Part of a small language model's weights: width 192.
MLP neurons of a small language model. Each row is named by its layer, matrix (down: output weights) and neuron, and shows model dimensions 0-63. Each number is 128 + 24 x the weight over its row's rms, rounded and kept within 0 to 255.
After each neuron's rows, "raises" lists the tokens whose logits its output raises most directly, leaving later layers aside.

L14.down471 [131 135 141 166 154 127  93 172  99 123 164 137 115 163 133 102 158 169 117  85 112 125 139 162 110 147 108 140  83 126 113 127 138  93 141 105  55 189 108 121 116 116 146 116 178 169 111 132  88 161 139 124 149 137 104 133 119 142 121 112 120 109 130 127]
raises: "0", "4", "3", "2", "5"

L2.down612 [128 143 141 142 139 129 146  94 108 147  85 119 110 132 185 121 109 145 116 109 131  96 128 130 108 158 116  91 142 145 137 107 119 121  94 130 142 101 132 126 147 116  96 138  79  87 127 141 100 144  97 131 121 162 143  91 159 117 162 167 131 140 116 152]
raises: "]", "),", ").", "\")", ")"

L3.down261 [129 150 157 134 115 142 115 125 130 142 114 161 122 141 118 130 119 129 108 156 119 111 128 146  85 124 139  76 130 106 132 142  99 147 131 126 123 111 126 157 134 149 147 170 114 134 118 129 124 113 135 142 135 104 145 113 138 147 120 155 128 133 132  91]
raises: ".", "-", ":", ",", " |"

L6.down39 [136 146 120 138 121 123 129 119 136 116 108 127 114 146 109 119 152 137  98 157  98 142 143 162 120  98 138 214 115 119 102 139 151 125 112 133 125 120 129 146 137 139 139 108 121 157 134 141 125 130 126 137 141 103 125 142  86 131 132 157 115 130 132 138]
raises: " ", "\n", "-", "2", "1"

L2.down142 [115 167 126 151 137 128 171  74 180 141 121 161 112 109 130 132  95 131 110  92 156 118 152 113  82 149 136  27 149 135 182 135  94 112 116  88 144  85 139 116 120 146  93 164 100 126 107 140 105 122 141 130 107 140 134 146 135 126 172 134 125 124 108 145]
raises: "---|---|---|---|", "|---|", "|---|---|", " details", "]}"

L2.down170 [ 91 147 146 139 115 126 145 101 121 156 130 129 123 141 110  96 105 127 139 165 110 117 132 128 122 117 142  80 130 124 147 146 126 116 112 127 116 108 148 121 117 155 132 178 105 131 113 151 145 138 121 134 117 119 157 122 135 114 109 126 103 138 124 111]
raises: ":", ".", ",", "s", "3"

L11.down581 [121  88 156 130 143 107 110 121 156  93 125 171  79 162 113 168  93 124 152 154  92 120 138  82 133 150 136 120 132 146 156 146 143 104  84 138 172 116 132 145 147 128 154 155 169 134 115 176 100 147 107 116 121 103 119 126 148 204 119 102  75  89 160 136]
raises: ".", "\n", ";", " (", "er"

L11.down82 [114 123 112  92 125 116 105 125 131 109 127 110  79 128 103  92 103 138 128 153 106 110 137 128 122 165 116 106 136 116 160 128 110 147 134 124 155 165 111 133 144 165 110 128 109 104 108 116 117  91 124 121 163 131  77 157 140 124 121 130 120 142 142 149]
raises: ";", ".", ".\"", " instead", ");"

L10.down510 [123 106 129 143  69 141 170 114 130  97 131 105 145 117 138  94  81 149 115  94 153 130 141 111 149 109 135  94 123 126  71 129 131 133  98 126 101 147 187  86 141 125 115 105 116 122 147 132 110 106 113 162 165 141 119 134 111 135 157 132 160 101 106 135]
raises: "ments", "ary", "ment", "enti", "ations"

L5.down748 [105 125 122 132 119 111 138 108 125 113 128 126 119 107 112 112 129 130 106 172 137 121 151 104 125  86  72 216 134  87 125 138 124 113 141 111 150  85 149 137 140 159 169 144 107 109 111 116 123 157 157 132 113 110 151 145 149 116 128 136 114 130 124 128]
raises: " of", ",", "-", " in", ")"

L4.down97 [110 154  96 104 129 150 144  93 119 164 130 136 112 139 110 116 160  94 115 160 116 111 118  82 158  94 134 111 127 110 129 117 113 134 129 132 161 146 172 122 130 161 130 139 128 141 137 113  90 118  77 136 161 109 101 105 147 140 112 116 171  63 110 138]
raises: "ment", "ments", "round", " Date", "ably"

L3.down212 [155 159 120 124 137 129 141 153  88 154 115 157 154 179 147  89 170 107  96 140 100 111 123 148  50 114 155 107 104 143 155 155  96 114 125 133 100 109 124 151 114 154 149 168 122 154 115 121 119 109 156 134 116 114 124 116 131 157 146 146 153 120  91 113]
raises: "-", "te", ".", "8", "4"

L7.down529 [122  77 134 122 178 101 129 116 123 142  83 160 122 103 113 138 132 122 143 109 114 112 146 149 121 143 138 110 170 100 171 122 134  92 162 167 184 100 122 119 108 157 157 164 140 121 123 138  92 138 128 135 116 114 176 153 166  88 154 115 113 114 128  98]
raises: "s", "e", "es", ";", ")"

L3.down285 [ 77 137 127  96 137 128 127 115 149 114 123 153 125 151 133 143  79 119 124  87 135 156 155 146 134 140 149 156 130 149 110 135 109 163  95 119 161  92 185  93  96 147 102 113  71 142 123 165 142 139 169 130 133 122 125 133 143 157 132 147 127 119 141 126]
raises: "\n", " by", ":", "),", ");"

L3.down19 [153 143 151 137 144 143 104 145 106 160 120 161 139 119 129 102 104 168 126 168 140 102 106 205  89  96 156 157 122 132 122 122  80 117 115 120  97 141 123 149 147  93 144 181 132 153 118 104 133 123 115 167 111 104 123 111 122 153 108 156 128 125 114 126]
raises: "6", "1", "9", "4", "8"

L14.down453 [119 116 137 109  99 107 170 164 163 135 129  99 144  72 179 132 127 117 105 122 158 137 176 132 120 131 167 129 113 185 134 139 112 146 136 107  90 142 151 108  87 153 104 102 149 119 156 103 197 139 114  92 127 136 141 103 108 113 109 136 159 119 136 144]
raises: "ious", "ature", "ates", "ification", "ologist"

L2.down396 [114 165 115 162 128 147 171  71 150 119 112 156 113 115 126 127  88 103 100  90 130 119 142 119 101 143 147  41 134 142 181 145  88 111 121  96 170  96 156 109 114 163 119 142  85 150 116 156 105 127 144 128 109 141 144 159 150 142 143 150 150 137 121 145]
raises: " |", " details", "|", "|---|---|", "---|---|---|---|"

L6.down351 [135 152 122 131 116 142 101 106 122 111 127 113 106 128 101 131 144 130 112 161 103 127 147 171 121 103 121 201 128 115 143 138 145 129 127 141 127 106 144 138 125 138 163 113 121 148 134 147 112 123 134 102 132 117 128 159 105 123 125 147  99 145 124 135]
raises: "\n", " ", "-", " to", " ("

L12.down406 [ 93 114  97  84 142 111 184 121 158 122 119 152 104 132 137 117 112 147 153 157 123 127 147 125 122 118  97 120 147  76 123 145 133  99 129 112 161  90 116 114 100 145 143 157  89 126 114 107 102 168 122 102 107 170 136 139 166 100 150 146 108 170 148 120]
raises: "s", "en", "es", ";", "ers"

L14.down699 [148 164 107 147 156 124  84 152 115 122 143 157 122 129 135 136 143 113  92 114 113  76 110 145 132 141  99 134 124 139 116 102  99 128 107 113 113 159 128 119 114 126 144 135 177 188  71 114 130 168 159 152 136 149 147 139 129 175 125 119 135 121 112 119]
raises: "8", "9", "4", "0", "7"

L11.down485 [ 92 147 115 138 137 123  90 135 133  98 102 128 143 129 150 195 105 154 133 122 111  84 123 112 153 111  98 149 103 136 153 120 156 113 162 119 115  96 122 132 165 142 133 141 156 152 142 149 159 149  88 114 101 108 156 125 122 139 146 137  84 154 121 127]
raises: " ===", " ==", "===", "==", "===="

L4.down664 [130 159 107 124 120 160 111 114 121 152  97 130  56 149 109 143 134 160 175 123 117  66 132 149 104 147 142  90 168 146 174 133 124 121  84  95 151 147 103 138 115 162 139 128 131 117 118 144 139  95 126 169  82 126 160 160 155 130 115 157 123 138  83 143]
raises: ";", " |", ".", ")", "|"

L2.down712 [149 139 133 129 116 128 114 137 120 139 128 114  97 126 129 117 129 146 131 150 119 107 126 159 121 118 164  71 114 113 141 137  90 123 130 111 139 128 140 138 119 126 136 161 136 153 114 116 129 135 149 151  81 111 118 126 127 162 124 142 116 114 107 120]
raises: "8", "4", "3", "9", "6"

L5.down448 [119 193 142 165 149 122 128 111 137 165 109 142 119 102 154 123 146 150 118  87 139 110 117 170 110  84 125  84 149 146 127 120 114 100 112 103 119 115 146 153 130 146 172 119 149 142  88 108 115 111 125 106 125 155 105 149 114 136 111 147 105  85 163 141]
raises: ".", "2", "?", "0", "\"."

L5.down501 [ 91 114 128 128 127 108 124 118 136 119 115 114  90  99  87 105 125 153 119 180 143 144 145 118 128  91  72 208 118  97 109 132 117 120 134 121 152  93 134 138 138 134 144 137 114 100 127 128 133 145 135 144 114 123 148 152 147 117 112 133 129 134 132 128]
raises: " of", ",", " (", " ", " in"

L5.down451 [128 176 137 168 156 144 122 100 132 128 116 165 140 137 134  84 150 136 116  74 132 106 123 141 105 110 103 106 176 163 114 110 140 142  86 105  93 143 120 142 143 129 199 114 130 138 107 111 142 126 142 169 135 102 129 177 127 141 104 115 106  98 112 117]
raises: "2", "1", "0", "3", " |"

L14.down452 [142 122 146 111 123 107  66 135 127  95 129 103  93 122 133 179 114  98 126 148 107 119 151 137 127 139 111  84 147 119 154 134 123 159 111 171 162 130 135 160 152 115 119 124 108  70 131 147 137 133  98 138  90 161 146 148 119  95 125 164 107 114 128 135]
raises: ".", ".\"", ").", "\".", "—"

L3.down454 [161 164 159 148 144 124 104 152 125 138  80 162 149 144 136 106 142 149 115 152 140  92 101 189  47 124 159 126 101 131 124 127  87 102 121 112  91 135 106 152 136 123 166 192 111 159  95 129 141 111 135 166 107 106 149 117 127 146 128 145 131 121 115 134]
raises: "5", "8", "4", "6", "9"

L2.down340 [121 142 125 164 140 125 155 111 147 115 112 149  99 147 121 145  87 136 100  82 147 115 152 107 105 150 143  62 139 125 129 132 114 101 126 103 164 100 159 105  97 166 104 151  96 129 104 143 113 127 135 144 117 129 141 155 151 132 159 144 102 117 143 150]
raises: ");", ")", "):", ").", "),"

L5.down367 [135 170 136 144 126 146 124 157 108 156 161 123 109 147 125 131 136 127 138 115 109  91 112 122  91 107 139 128 164 134 115 135 112 146 118  86 140 152 116 134 125  85 131 144 130 139 120 100 105 107 135 171  74  84 176 113 157 167 156 134 130 114  85 111]
raises: "1", "9", ",", "4", "7"

L5.down687 [139 187 137 179 155 139 142 117 116 161 136 139 147 127 131  80 129 139  84  89 131 109 123 138 132 147  89 102 164 148 130 133  96 103  77 101  95 114 152 138 152 151 193 150 152 141 121  98 112 147 124 139 154 105 149 174 138 148 112 136 124 127 133 124]
raises: "0", "2", "1", "4", "3"

L6.down522 [ 45 126 113  88 114 155 140 141 123  95  81 156 141 163 132 159  46 130 145 135  81 154 132 108 153 182 135 116 176 159 175 129 136 136 124 120 140 105  66 139 105 125 117 137 107 120 132 141 117 129 125  92 142 132 123 123 138 109  98 116  82 117 118 124]
raises: ";", ");", ".", ",", ")."

L2.down229 [118 166 130 145 113 138 167  73 175 136 107 160 111  98 115 134  96 118  96 115 134 114 160  89 101 134 155  43 125 129 173 121  91 105 115 111 140  96 164 102 113 153  99 136  93 146 112 147  93 125 132 128 106 140 141 164 140 146 137 143 146 134 124 147]
raises: " details", "|---|---|", " |", " *", "]}"

L3.down127 [141 145 169 136 133 136 118 132 133 134 105 132 131 116 115 112 129 124 108 166 131 110 112 174  85 110 141  65 128  95 127 141  95 121 134 113 109 126  96 159 130 137 166 185 137 138 119 124 127 118 141 164 105 127 135 119 131 146 116 153 137 128 145 126]
raises: "8", "9", "4", "5", "3"

L5.down74 [113 149 121 133 112 113 141 119 133 119 124 106  95 104  95 110 137 143 112 163 139 128 137 111 105  94  88 203 119  93 102 133 103 118 115  99 153  88 154 139 149 147 158 175 104  96 115 106 123 144 145 140 125 112 164 160 154 119 106 123 112 144 134 123]
raises: " of", ",", " in", " (", " "

L4.down547 [100 120 131 127 132 151 148 105 126  98  91 167 113 104 137 131 129 115 184 109 141 108 147 129 150 119 136 119 181 134 169 139 116 136  91 157 154  91 128 135  94 109 107 130 134 109 155 150 114 131  93 119 111 111 161 136 166 135 113 113 113  93 113 116]
raises: "\n", " |", ";", "---|---|---|---|", ")"

L6.down384 [115 140 121 126 134 125 126 114 143 101 149 132  97 121 124 123 125 154 104 158 108 157 169 135  98  94 138 191 125 132  99 109 119 111 117 105 126 110 171 147 122 137 147 120 109 145 124 142 122 133 131  95 121 107 166 154  95 132 136 122  93 118 167 121]
raises: "\n", ".", " to", " ", "-"

L14.down175 [127 141 165 135 114 133 138  93 134 147 108 108 133 142 162 155  93 152 109 147 148 117 113 121 147 157  97 162 117 131 140  99 110 103 116  39 157 114 125 129 117 129 166 154 144 142 103 124 145 166 115  95 121 127 122 109 118 132 112 133 131 150 162 162]
raises: "\n", " Follow", "===", "According", "===="